MLP neurons of a small language model. Each row is named by its layer, matrix (up: input weights) and neuron, and shows model dimensions 160-223. Each number is 200 + 30 x the weight over its row's rms, rounded and kept within 0 to 999.
Before each neuron's rows, "fires on" lists the tokens most often at its 100 highest values on Wikipedia text that the model never trained on. A number after a token or word is its count.

fires on: " as" 16, " (" 15, "-" 13, ")" 11, " st" 5, " St" 4
L12.up390,203,169,182,183,223,187,173,182,191,197,234,241,213,182,228,219,169,266,204,173,191,245,222,212,222,221,221,200,205,163,204,247,173,240,180,198,252,210,220,194,243,203,220,205,185,225,203,203,178,204,213,244,232,231,234,220,186,174,216,265,204,206,142,216

fires on: "." 36, ")." 11, ")" 7, "\n" 4
L20.up367,193,215,179,172,171,159,187,204,187,174,169,206,179,171,250,219,149,227,227,192,195,160,239,150,222,180,262,189,191,241,190,220,203,195,194,208,180,228,217,201,214,209,192,166,176,217,252,219,160,235,178,143,219,175,203,208,211,186,232,197,184,163,188,150

fires on: " |" 26, " was" 16, " is" 15, " of" 10, " be" 6, " in" 5
L15.up504,234,267,233,162,187,226,179,239,241,215,166,199,197,232,178,173,147,171,183,195,228,189,191,187,169,214,208,240,193,190,221,204,192,183,281,179,187,188,207,205,180,212,192,234,203,207,201,244,275,209,227,190,146,231,179,205,166,226,232,140,267,186,265,223

fires on: "'" 25, " of" 12, " and" 11, "-" 9, "–" 5, " |" 4
L15.up1043,256,233,180,205,163,161,231,201,177,225,223,189,179,233,185,186,209,210,190,194,218,198,209,232,144,251,181,176,215,222,179,184,233,185,163,260,200,213,205,221,244,165,254,233,194,162,173,198,171,203,213,222,173,152,218,175,248,279,195,250,248,255,166,211

fires on: " sp" 18, "f" 15, "m" 8, " f" 8, "\n" 7, "ly" 6
L17.up596,195,193,225,177,202,132,195,268,210,230,221,247,207,196,183,179,163,142,225,173,175,158,202,135,237,213,193,160,172,236,169,182,160,224,197,194,133,203,178,179,208,159,165,220,229,183,202,210,231,243,195,213,201,231,194,217,208,186,181,202,226,220,174,227

fires on: " sh" 22, " h" 16, " l" 12, " Sh" 9, " L" 7, " n" 7
L20.up625,204,208,139,206,224,192,159,208,206,253,159,184,219,224,186,161,206,186,160,203,223,205,167,177,200,187,211,182,173,248,278,201,195,225,212,166,180,193,230,215,198,261,198,141,200,193,229,200,173,180,175,176,192,199,221,169,218,184,145,173,243,194,126,260

fires on: "\n" 91, "bre" 4
L6.up759,218,166,207,242,156,174,157,254,220,211,182,218,192,244,126,186,204,222,183,247,179,202,185,218,150,215,204,189,205,204,225,244,232,197,155,179,199,170,201,161,179,223,179,191,188,198,180,216,191,135,167,230,219,211,261,237,228,171,214,213,224,185,256,177

fires on: " family" 22, " people" 15, " back" 11, " way" 11, " crew" 6
L6.up524,211,176,183,176,193,246,138,189,204,225,232,146,164,232,216,153,175,212,185,280,211,229,197,185,147,170,190,263,165,223,184,244,180,237,250,164,202,194,251,198,191,192,226,242,182,211,188,196,288,206,261,253,189,198,225,207,170,223,179,217,194,201,217,183

fires on: " J" 39, " ass" 19, "J" 12, " j" 10, "iss" 6
L12.up817,209,217,198,130,211,143,229,207,207,201,258,181,245,199,168,250,164,198,213,196,228,233,201,198,226,197,191,207,166,198,199,106,204,210,241,175,224,189,190,98,220,239,203,194,210,262,242,198,174,209,170,229,200,204,249,193,163,197,195,223,171,191,163,260

fires on: " appro" 12, " j" 11, " sh" 10, "j" 9, " ag" 8, " Ag" 5
L20.up14,197,222,187,173,209,210,245,239,204,196,159,261,242,214,196,184,230,168,172,190,262,227,175,233,213,252,163,163,193,233,234,201,191,211,161,200,168,251,202,163,152,241,255,190,221,190,194,215,200,197,145,189,199,194,197,228,205,247,186,179,167,160,189,187

fires on: " g" 72, " hold" 8, "G" 7
L12.up1001,137,197,224,190,153,251,203,189,157,195,192,207,232,201,235,245,184,176,203,173,200,197,160,212,215,207,208,195,220,219,204,189,245,190,273,258,240,194,216,221,232,185,193,231,183,205,132,183,169,208,130,204,190,202,236,202,170,150,179,169,176,191,108,235

fires on: " –" 27, " as" 27, " -" 21, " and" 10, " &" 5
L6.up354,193,119,158,188,171,160,220,200,226,200,210,185,214,207,181,251,215,209,154,168,206,137,241,208,272,146,201,150,192,165,246,179,202,245,207,166,239,168,208,214,209,225,231,261,198,189,194,188,154,209,191,204,140,201,215,214,223,224,207,203,195,199,167,202

fires on: " " 38, "p" 19, " |" 13, "ing" 6, "6" 5
L12.up325,204,203,185,274,240,176,166,197,190,166,179,256,175,191,247,206,179,204,179,188,192,268,223,208,152,163,203,192,256,190,226,200,193,173,218,185,215,160,211,211,201,246,219,144,172,217,162,237,164,211,247,150,199,228,192,181,235,204,238,238,189,225,159,152

fires on: "\n" 32, " of" 16, " to" 8, " for" 8, " |" 5, "o" 5
L15.up1072,252,169,265,192,251,240,165,177,220,223,233,193,189,147,137,170,180,170,172,200,232,221,157,197,257,167,189,167,214,221,240,216,208,244,202,192,217,156,204,245,171,181,227,242,183,205,197,193,227,195,213,207,197,175,231,192,177,250,207,199,212,177,262,145

fires on: " He" 28, " Br" 20, " he" 13, " form" 11, "He" 8, " br" 7
L6.up904,217,168,151,182,197,324,241,194,188,166,180,146,228,215,225,226,156,185,201,190,197,229,180,224,235,145,130,210,201,210,155,205,193,275,183,251,182,158,146,182,209,190,174,202,201,183,215,182,169,153,238,169,196,206,231,199,184,232,172,177,185,226,170,164

fires on: "." 80, "ors" 5, "urs" 5
L6.up338,146,209,189,206,237,177,194,233,193,222,171,202,211,180,197,174,206,214,233,144,197,188,195,189,188,201,171,242,181,253,186,213,179,203,176,219,192,205,213,224,182,190,202,219,176,174,174,188,246,199,196,172,223,225,248,228,180,241,176,228,135,197,199,223

fires on: "." 37, "3" 8, "amb" 7, " of" 6, "Cl" 6, "S" 5
L17.up378,227,191,184,165,137,209,162,250,203,213,195,161,145,260,180,215,173,227,218,195,183,179,227,265,198,201,225,190,257,236,223,140,250,122,234,192,201,228,233,225,196,164,173,202,223,214,207,211,218,111,143,259,196,247,220,162,229,268,220,253,211,181,208,186

fires on: " gr" 15, " Gr" 14, " ten" 10, " tw" 10, " both" 5, "alth" 5
L6.up386,246,189,226,154,236,253,181,224,135,217,192,230,166,187,174,216,219,245,191,158,174,240,130,209,174,158,228,176,165,157,204,202,213,229,195,166,226,234,219,232,252,163,210,151,148,203,268,147,246,202,226,163,212,184,244,198,249,209,167,242,143,200,211,177

fires on: " of" 30, "." 11, " |" 9, "ers" 6, "ed" 4
L15.up187,199,208,166,198,241,181,232,159,179,213,298,124,194,267,186,156,160,251,202,229,216,184,205,219,165,211,230,178,163,212,185,217,169,181,208,236,178,184,197,130,168,193,233,258,183,188,176,209,185,231,215,223,213,184,214,239,205,245,215,210,203,224,161,196

fires on: " J" 24, "R" 14, "J" 14, " j" 12, "r" 6, "l" 5
L20.up833,204,250,229,141,180,198,203,208,244,228,236,237,206,196,260,200,167,250,181,208,241,216,198,240,196,251,145,193,145,223,237,188,194,219,175,204,146,175,234,129,226,225,219,190,230,259,192,187,215,170,207,250,157,178,224,210,207,155,193,191,147,178,188,248

fires on: " E" 35, " se" 28, " e" 24, " Se" 8
L5.up862,199,275,190,188,196,259,203,140,197,205,198,150,232,192,191,187,187,178,209,195,191,243,230,233,171,247,195,186,147,218,252,135,155,234,185,184,228,241,151,206,182,195,209,260,212,260,160,221,224,215,213,184,184,184,198,213,184,226,201,171,185,195,238,209

fires on: "\n" 30, " |" 20, "." 17, ")." 9, ";" 5, ");" 4
L12.up303,202,223,248,190,162,170,188,203,210,165,242,176,192,191,183,207,186,178,176,211,213,161,177,192,221,153,208,176,225,238,204,205,194,189,129,129,219,155,228,262,214,174,180,239,211,204,176,143,175,219,177,238,167,257,160,210,231,218,167,182,196,163,167,188

fires on: "\n" 100
L5.up1146,209,169,237,172,189,198,224,207,230,186,228,197,207,196,199,168,176,192,153,201,191,219,209,157,214,220,148,188,168,231,155,158,177,214,212,197,203,172,279,224,187,150,223,226,172,250,192,206,218,224,210,247,232,211,198,192,177,209,157,246,203,203,236,178

fires on: "id" 74, " red" 7, " inv" 5, " pred" 4
L6.up1059,203,189,206,204,181,187,257,202,201,167,174,217,176,159,236,211,191,202,215,158,216,243,208,265,209,178,221,127,187,216,180,232,200,149,191,166,183,246,226,222,134,212,184,188,161,205,209,249,214,223,203,188,185,217,217,136,205,227,218,216,136,226,245,193

fires on: " c" 21, " H" 20, " He" 9, " h" 9, " he" 8, " pre" 5
L20.up12,214,192,170,176,189,236,180,213,198,126,218,144,227,196,209,198,204,240,217,197,206,206,200,222,219,179,198,179,162,218,164,200,200,157,184,190,179,152,163,253,195,216,183,169,266,123,212,245,221,146,233,210,179,221,117,207,161,219,174,203,180,196,157,159

fires on: " War" 25, " Law" 12, " Party" 6, " years" 4, "asons" 4
L12.up349,211,214,173,259,202,197,195,200,163,207,248,190,244,207,236,223,171,151,215,178,173,205,137,189,149,202,225,164,219,248,216,220,135,254,203,212,207,209,214,193,202,293,196,203,240,204,209,189,209,239,252,136,255,173,183,142,208,213,173,197,199,215,222,227

fires on: " well" 18, "ull" 14, "att" 10, "ay" 10, "." 5
L6.up1181,212,226,213,239,160,177,163,223,177,155,200,158,200,222,209,211,196,227,250,194,178,149,193,205,152,209,223,186,190,141,202,228,182,223,201,221,180,195,212,195,178,175,194,267,224,184,236,207,164,154,205,192,225,210,190,196,226,201,220,253,204,170,162,149

fires on: " the" 21, " and" 17, " of" 16, " in" 5, " to" 4, "'" 4
L15.up157,114,224,191,191,175,173,222,195,177,186,214,172,220,221,179,231,238,227,188,211,201,214,225,221,163,196,217,160,238,207,184,192,185,232,240,229,203,149,168,271,175,145,198,211,207,189,136,199,169,163,246,222,208,214,199,208,246,174,262,184,228,219,164,206

fires on: " I" 44, " We" 14, " You" 9, " we" 7, " way" 7, " world" 6
L5.up639,239,189,212,193,177,222,193,198,173,226,196,218,235,192,226,228,122,165,242,197,242,168,212,171,211,191,196,198,210,222,219,181,151,229,212,227,237,234,199,271,181,212,197,252,251,197,180,227,216,163,203,235,159,256,184,251,176,225,225,202,189,234,158,188

fires on: "," 19, " is" 9, " would" 7, " We" 6, "m" 6, " was" 6
L17.up347,226,252,213,220,256,237,213,254,208,143,153,208,233,240,201,175,235,184,188,218,184,198,171,192,221,224,232,206,254,154,166,195,212,220,240,170,214,165,204,234,221,225,187,251,217,208,145,220,202,178,213,204,197,177,191,197,137,173,259,177,210,281,150,224

fires on: " of" 56, ":" 14, " on" 8, " " 4
L15.up858,188,142,198,220,191,217,208,185,225,221,174,218,223,223,200,154,111,231,146,175,216,178,199,211,219,151,234,203,175,153,205,178,224,182,251,236,222,228,231,176,150,111,234,263,152,173,260,179,218,228,194,161,193,125,234,214,184,191,237,223,209,192,247,180

fires on: "0" 18, "_" 9, " a" 8, " is" 7, " opp" 6, " dep" 4
L12.up1064,194,209,234,225,209,189,178,218,248,219,227,235,192,144,201,184,196,198,203,198,222,177,226,199,161,165,209,164,199,225,216,237,194,157,159,194,201,171,196,151,194,204,193,248,250,226,181,246,202,180,148,181,178,229,181,186,249,205,206,219,216,172,234,192

fires on: " was" 49, " it" 9, " been" 8, "," 5, " be" 5, " It" 5
L15.up574,238,212,174,242,207,219,190,224,138,129,177,231,229,236,232,228,235,180,228,185,201,179,167,219,209,208,232,228,243,190,186,214,225,203,211,198,184,183,213,154,226,255,201,152,225,180,189,221,217,138,231,204,195,184,210,181,212,159,230,234,251,204,229,160

fires on: "\n" 51, "," 6, "les" 5, "here" 4, "ases" 4
L5.up321,223,197,219,185,185,145,165,224,176,214,239,188,271,187,179,164,105,195,194,225,202,232,174,215,238,255,182,185,199,215,162,205,258,187,215,201,214,195,213,227,233,174,200,219,225,165,231,203,208,151,220,247,170,232,145,198,213,142,195,254,201,175,241,200

fires on: " a" 46, " |" 21, " an" 6
L15.up794,211,223,151,153,174,192,218,205,218,209,229,202,198,145,237,212,142,227,182,221,220,208,197,248,221,220,251,203,237,199,151,161,217,183,213,185,194,211,174,189,192,202,209,190,196,170,203,197,166,191,188,189,140,261,173,151,226,114,203,239,195,218,183,229

fires on: "ann" 19, "ev" 15, " United" 13, " curr" 8, "ov" 8, " " 7
L6.up417,230,246,185,181,141,212,147,218,201,188,178,160,181,225,171,207,225,200,205,183,200,237,186,159,157,219,227,240,167,199,199,231,200,272,157,274,227,185,175,181,114,184,168,241,168,196,179,202,199,214,120,156,181,195,210,220,209,231,194,220,205,181,249,226

fires on: " se" 43, "eg" 22, " Se" 8, " ref" 6
L6.up585,196,265,182,213,151,190,193,157,215,156,221,186,227,211,220,218,136,160,228,195,186,212,213,206,184,262,203,182,195,212,198,157,119,223,126,190,154,231,138,157,166,200,196,162,197,190,178,213,185,174,266,206,210,160,216,173,202,194,192,195,200,241,170,183

fires on: " all" 20, "port" 13, " inf" 10, " exp" 9, " known" 6
L5.up418,247,195,177,159,236,165,221,242,171,151,162,208,182,240,216,170,178,235,227,216,210,174,254,151,153,200,224,166,200,266,211,198,234,232,186,167,196,184,177,160,213,228,230,167,152,234,176,197,209,176,173,232,224,212,216,190,202,246,251,156,130,165,225,209

fires on: ":" 28, " =" 9, "ine" 8, "a" 6, ";" 5
L12.up85,228,173,183,186,205,189,206,169,196,185,213,168,193,176,180,194,184,226,134,160,224,244,190,199,249,156,250,184,215,132,181,196,206,192,178,213,205,221,174,216,175,218,211,219,182,159,224,266,240,193,218,210,193,243,268,216,215,171,228,212,187,199,235,192

fires on: " as" 26, ":" 24, " the" 7, " name" 6, " |" 4
L12.up117,201,166,165,194,222,163,186,197,212,216,227,218,195,266,201,201,198,178,249,200,225,224,233,212,171,206,259,170,227,217,280,188,186,227,194,170,168,215,166,118,237,199,244,229,196,193,247,192,192,171,174,212,219,269,174,221,190,209,189,181,193,194,202,197

fires on: "\n" 41, "." 21, ":" 9
L12.up1163,232,137,177,171,166,180,149,174,280,199,193,154,180,230,153,169,171,173,225,221,122,177,243,210,170,187,268,188,176,207,206,206,205,213,156,192,193,219,225,175,194,193,237,238,253,212,205,185,148,206,186,195,195,248,182,194,189,228,260,245,245,182,233,146

fires on: " Sal" 10, " Gr" 10, " Home" 8, " gr" 8, "val" 8, " Sing" 6
L5.up1078,237,205,238,174,153,194,142,163,214,208,156,226,184,203,226,218,211,223,216,183,190,226,181,198,191,174,237,134,139,204,192,205,186,202,213,183,213,187,156,194,173,148,258,179,132,219,193,166,269,172,195,154,218,190,237,172,181,196,197,206,167,189,161,197

fires on: " =" 43, ")" 9, " |" 7
L12.up47,227,214,226,177,199,188,203,151,178,204,234,245,163,191,219,193,178,244,218,179,188,262,181,214,254,185,165,215,200,225,177,261,156,226,209,193,235,229,190,215,249,230,182,137,155,163,197,219,201,223,157,178,222,207,223,200,218,218,156,217,243,210,219,194

fires on: ")" 26, ";" 17, "″" 14, "°" 12, ":" 7
L5.up734,190,133,190,222,183,202,170,172,210,184,219,185,212,206,165,221,207,218,139,179,193,220,203,198,263,248,230,140,242,185,232,200,205,185,217,178,260,223,191,249,172,189,246,276,185,191,186,179,258,204,166,177,161,213,216,197,151,168,166,209,225,182,207,215

fires on: " al" 17, " im" 12, " Ab" 12, " ex" 10, " Im" 7
L6.up998,212,211,220,152,173,223,225,162,259,204,188,154,166,183,187,212,224,212,206,199,199,221,200,194,220,164,207,230,170,161,185,212,201,232,259,185,172,154,258,203,193,198,187,188,206,211,226,268,228,182,158,213,181,171,236,199,226,224,162,232,240,150,186,193

fires on: "el" 34, "d" 26, "D" 12, "ll" 8, "I" 8
L12.up248,196,166,202,210,183,238,215,183,177,156,257,191,199,215,160,211,222,135,207,212,231,257,155,208,161,264,251,226,187,197,260,186,240,222,234,211,216,257,225,200,205,238,233,187,208,227,190,186,171,135,233,169,223,153,170,171,216,159,182,164,227,264,200,207

fires on: " to" 17, "ight" 11, "ald" 6, " would" 6, " February" 5, "ene" 5
L5.up918,177,215,133,206,191,243,245,240,209,254,182,218,204,195,214,201,162,186,219,149,209,175,181,214,190,198,202,206,186,162,263,221,165,213,161,162,182,195,212,182,241,220,165,267,195,249,185,209,202,237,210,174,184,168,241,199,160,181,195,220,193,206,199,154

fires on: " j" 34, "amb" 23, "j" 17, " em" 15, "umb" 5
L6.up224,182,170,184,161,207,188,239,213,193,194,195,223,231,201,214,172,207,187,211,211,201,193,228,212,253,213,213,183,229,194,220,185,210,202,183,198,199,204,182,205,161,216,196,202,163,237,239,187,189,212,163,177,131,230,181,258,192,179,198,150,162,151,249,191

fires on: " " 67, " –" 12, "–" 8
L6.up986,247,203,216,111,176,184,205,212,205,196,189,199,185,226,196,183,211,186,191,189,164,199,206,227,161,150,201,197,200,176,227,241,225,190,148,281,271,203,207,220,133,172,232,227,174,193,177,253,220,168,139,218,184,146,180,210,193,255,172,208,215,189,212,147

fires on: " sh" 33, " sp" 23, " Sh" 16, " +" 4, " dep" 4
L12.up1135,171,162,181,212,219,212,139,255,189,179,214,174,168,186,204,189,178,182,186,214,224,168,217,182,217,204,193,181,196,217,219,186,191,190,201,142,213,213,252,175,174,206,160,205,251,187,240,211,157,233,186,222,183,196,194,151,233,180,158,181,199,244,164,278

fires on: "," 29, " on" 10, "-" 9, "|" 5
L17.up1,157,226,183,176,168,242,185,185,233,185,251,199,173,171,223,220,165,173,199,204,180,237,185,164,252,210,217,177,186,210,202,157,198,178,183,163,218,172,227,233,191,162,254,108,232,151,167,207,192,180,222,231,235,185,217,291,211,185,179,144,241,200,227,211

fires on: "\n" 30, "." 22, ".\"" 10, " the" 8, " The" 6, "\"." 4
L12.up1179,200,220,217,223,164,172,179,186,171,169,181,188,159,162,262,196,166,189,226,251,216,126,237,143,207,188,224,148,221,217,238,217,172,188,213,213,196,197,185,182,195,196,195,234,164,246,171,254,174,148,208,213,233,176,274,163,237,187,250,208,211,191,208,225

fires on: "," 34, " know" 8, " \"" 6, " in" 6
L5.up820,211,212,202,189,227,199,189,224,170,209,234,278,231,193,212,186,183,225,181,185,188,166,194,171,171,192,199,219,234,233,186,204,178,184,198,166,244,302,180,197,208,173,209,202,148,182,185,198,182,235,180,237,181,200,195,143,170,190,231,174,155,250,149,280

fires on: "-" 32, "\n" 23, "un" 9
L17.up517,184,189,227,157,183,172,201,221,186,152,226,160,174,215,201,182,143,179,162,223,236,243,184,222,211,217,232,216,169,204,201,197,220,181,187,141,205,215,239,241,206,203,219,214,242,173,221,232,206,171,170,204,192,267,231,244,217,149,159,198,210,192,197,189

fires on: "if" 25, "ing" 11, " " 9, " f" 6, "N" 5, "ent" 4
L17.up324,144,207,253,209,173,216,197,245,124,234,174,213,170,228,212,209,215,155,187,217,170,230,214,204,167,177,200,172,208,119,244,189,193,187,156,223,199,191,202,237,165,201,269,226,195,204,183,164,212,166,162,208,217,207,173,245,187,174,175,223,217,156,230,173

fires on: "d" 11, "E" 10, "W" 9, "N" 8, "D" 8, "L" 6
L12.up152,223,184,203,179,214,230,220,184,157,179,193,179,219,207,179,193,176,205,222,231,154,263,164,165,140,166,187,230,196,169,259,218,218,191,207,184,221,221,250,160,157,226,188,177,179,255,201,200,192,189,207,190,235,177,221,194,175,158,200,164,189,214,141,170

fires on: " No" 23, " poss" 13, " inc" 8, " pos" 6, " " 6
L6.up556,186,265,265,129,198,179,178,175,186,147,199,220,176,199,246,214,167,181,137,179,201,212,233,138,222,170,199,199,212,212,236,216,194,210,212,211,212,214,205,229,210,203,130,185,198,231,154,208,197,193,208,199,166,195,191,198,207,238,167,229,235,205,247,199

fires on: " th" 32, "com" 15, "re" 7, "bre" 6
L6.up34,211,201,174,242,155,204,199,237,148,168,208,176,214,212,210,196,177,170,210,219,163,213,185,167,162,202,238,184,175,101,179,202,161,223,211,136,199,250,243,183,208,259,196,240,212,222,221,171,193,232,210,166,245,177,178,229,189,205,239,200,213,172,204,198

fires on: " on" 14, ":" 13, "′" 8, "ed" 6, "ul" 6, "°" 6
L20.up464,144,166,189,211,162,257,201,154,230,184,198,217,142,223,193,196,122,179,239,232,189,192,194,178,211,144,267,210,184,198,203,246,241,161,190,174,221,221,180,166,171,152,244,166,161,191,191,228,182,221,144,209,206,212,191,215,206,201,214,184,245,208,226,193

fires on: " the" 18, " both" 11, " |" 9, " a" 9, " of" 9, "s" 8
L12.up1200,168,261,236,207,176,214,149,198,243,194,184,203,196,211,132,210,215,161,226,217,229,222,206,162,224,158,167,275,175,145,184,156,175,209,231,112,158,187,241,227,213,219,182,191,196,201,211,158,244,194,192,166,190,192,235,256,174,183,193,132,228,184,208,202

fires on: "\n" 39, " ex" 16, " tr" 6, " o" 6
L17.up1203,212,173,239,105,221,199,216,220,219,205,199,216,199,150,219,217,199,217,176,171,214,197,206,190,163,207,181,165,179,175,239,219,138,202,187,222,195,209,195,176,174,172,185,234,198,185,185,226,249,258,164,216,157,226,169,226,158,212,140,245,210,217,227,161

fires on: "L" 19, " l" 14, " into" 11, " released" 10, " added" 8, " available" 6
L12.up1209,219,200,232,170,234,154,190,189,163,207,183,224,180,210,197,153,182,218,177,264,235,186,213,213,170,191,182,216,167,162,263,148,195,216,198,209,226,228,186,169,190,209,192,212,236,204,197,259,152,163,217,127,132,213,193,202,214,157,200,225,171,231,159,180

fires on: "ion" 47, "port" 12, "way" 6, " war" 6, " Europe" 5, " Country" 4
L6.up275,186,174,194,162,242,185,184,212,201,219,186,236,216,174,158,217,213,235,177,201,208,177,185,182,218,242,202,194,194,169,199,197,177,203,171,153,205,194,189,229,185,230,256,237,183,193,194,129,190,181,235,231,175,240,235,200,193,167,189,179,234,208,276,222

fires on: ":" 54, "." 6, "!" 5, " No" 5, ";" 4, " St" 4
L5.up1170,208,205,193,198,224,180,208,247,180,194,119,182,192,199,251,212,225,172,259,192,203,206,187,204,227,157,174,197,151,238,221,225,154,231,148,180,210,188,232,172,202,230,174,255,203,204,217,170,170,215,196,211,253,250,217,234,228,222,199,213,185,157,188,144

fires on: "th" 30, "h" 20, " second" 8, "st" 8
L15.up1041,174,196,239,262,219,149,171,186,189,191,214,154,200,209,222,177,208,194,138,213,181,189,154,254,186,235,186,149,232,176,200,159,219,210,206,230,218,199,221,215,200,180,231,199,210,171,257,183,205,217,147,213,227,171,170,205,206,156,224,196,241,211,218,178

fires on: "ident" 16, " can" 12, " con" 9, "ant" 5, "onent" 4, "Early" 4
L6.up252,199,190,188,218,160,181,142,135,192,170,195,230,140,209,247,188,184,203,223,183,190,215,220,192,247,209,218,185,207,156,203,200,176,140,186,221,188,212,203,155,216,225,171,201,216,187,186,227,234,213,183,198,239,248,215,166,122,167,183,243,133,232,242,260

fires on: "ase" 29, "ause" 10, "ise" 9, "ability" 6, "ame" 6, " form" 4
L5.up794,168,237,184,224,218,178,191,153,156,200,192,190,258,218,227,185,179,202,182,206,161,235,200,207,238,187,216,213,209,208,219,217,210,189,172,191,189,165,215,236,206,207,177,246,190,192,161,208,214,220,232,208,179,211,223,246,159,202,209,187,176,229,179,181

fires on: " g" 40, " j" 10, " al" 5
L12.up357,153,230,237,142,175,208,238,212,227,225,187,192,162,219,167,207,201,162,200,191,246,181,198,210,214,182,196,208,199,195,220,159,179,235,241,222,206,206,238,135,170,173,175,205,182,168,159,238,164,183,151,196,221,197,199,181,165,211,175,186,192,216,201,255

fires on: " first" 50, " Home" 5, "st" 5, " First" 4, "ird" 4, " second" 4
L12.up1119,201,171,231,245,208,188,175,195,198,237,219,142,193,207,249,279,197,212,158,202,266,211,197,198,219,190,232,177,223,216,157,164,184,235,190,248,213,223,218,175,173,188,275,203,152,202,204,188,190,186,107,168,182,180,186,207,200,174,267,208,241,240,242,210

fires on: "\n" 47, " lo" 9, " no" 5, "|" 4, "age" 4
L5.up1231,183,220,228,182,216,199,211,174,211,159,169,178,184,225,200,221,144,141,144,197,181,218,192,208,219,225,198,187,177,209,190,193,211,241,252,156,203,188,246,152,202,145,224,238,161,202,180,172,214,180,144,227,155,177,239,163,204,182,216,201,191,240,215,205

fires on: " National" 28, " national" 9, " public" 7, "al" 7, "ial" 6, " central" 5
L17.up686,202,251,205,262,245,143,212,180,197,183,221,183,156,160,196,230,207,167,211,200,234,189,205,159,202,190,222,174,212,182,213,170,167,190,222,232,190,197,229,256,230,176,234,186,245,203,209,178,200,164,196,197,241,178,199,258,169,151,205,203,213,173,169,233

fires on: " ===" 24, "===" 21, " North" 10, " No" 6, "====" 6
L6.up1106,244,147,196,211,232,144,150,193,202,181,182,179,138,181,315,194,175,190,166,168,145,202,177,256,220,163,177,194,218,183,253,221,128,131,178,183,184,211,192,202,278,228,205,175,160,219,232,205,200,235,153,192,208,171,252,173,206,146,148,232,193,233,151,254

fires on: "uro" 11, " tra" 10, " video" 10, " via" 8, " Super" 7, " Big" 5
L6.up428,237,185,202,245,233,163,195,232,224,186,139,222,225,189,196,220,180,197,234,184,254,178,210,179,193,180,214,195,202,228,199,246,203,183,188,214,205,178,155,163,196,225,157,229,153,170,198,146,212,193,123,295,195,222,229,213,228,155,183,222,180,180,198,246

fires on: "ter" 21, "ian" 10, "per" 10, "oser" 8, "ist" 7
L5.up746,200,159,179,240,219,161,155,172,182,211,210,203,206,146,200,165,117,181,209,181,188,192,206,178,211,182,189,141,197,229,197,238,206,184,212,187,142,130,218,196,167,226,184,224,261,223,189,177,204,220,201,189,181,215,188,244,261,206,206,173,191,223,191,293

fires on: " |" 22, " and" 19, " an" 16, "," 5, " &" 5
L17.up1187,244,224,197,143,169,246,227,180,182,165,227,222,226,203,186,226,170,210,208,197,181,206,165,243,146,281,237,185,258,228,233,172,250,194,192,183,189,212,177,231,216,228,178,218,187,171,209,243,213,210,189,172,177,208,195,224,241,192,169,249,177,159,189,215

fires on: "," 36, " in" 8, " of" 8, " played" 7, " band" 7, " de" 4
L5.up698,217,167,217,224,232,189,245,202,154,175,210,256,229,225,225,205,148,220,193,229,202,233,205,236,217,179,200,200,210,158,147,203,168,154,227,205,231,269,185,201,218,197,193,161,174,221,212,241,173,228,218,166,236,220,186,162,194,184,194,244,197,205,193,245

fires on: " |" 47, " a" 19, "," 6, " f" 4, " was" 4, " " 4
L12.up811,247,225,147,244,207,248,196,225,205,193,187,213,247,238,223,220,215,164,173,141,153,164,227,229,223,139,217,225,211,151,188,233,191,214,202,191,201,223,246,213,184,243,184,190,197,200,206,169,192,207,162,213,217,187,191,180,208,186,179,191,230,223,183,180

fires on: " to" 27, "le" 7, " and" 6, " or" 6, " in" 5, " of" 5
L17.up16,187,230,171,209,165,160,229,181,200,149,198,164,182,233,192,168,194,231,206,185,204,197,166,171,176,155,227,175,170,191,204,187,145,233,231,173,164,184,177,191,189,136,250,223,198,215,189,187,169,214,227,209,160,194,195,172,193,257,230,144,235,207,174,212

fires on: " dep" 24, " Sen" 24, " Comm" 13, " Pr" 10, " comm" 7
L5.up271,144,191,159,209,202,226,182,225,222,212,205,224,232,199,212,227,233,231,172,214,216,231,167,167,191,191,230,225,207,179,219,218,174,196,203,211,197,201,164,200,166,256,197,186,200,245,164,214,183,186,190,223,175,161,191,195,174,291,174,128,247,256,172,185

fires on: " |" 48, " " 16, " ===" 12, " =" 7, "===" 6, "–" 5
L20.up581,219,157,245,235,179,179,171,201,203,199,244,206,198,199,249,198,190,201,160,215,178,219,132,233,195,193,187,168,185,217,255,156,194,196,198,244,248,196,220,154,217,206,185,171,178,158,224,233,222,166,192,225,194,192,203,177,212,184,187,205,261,161,177,200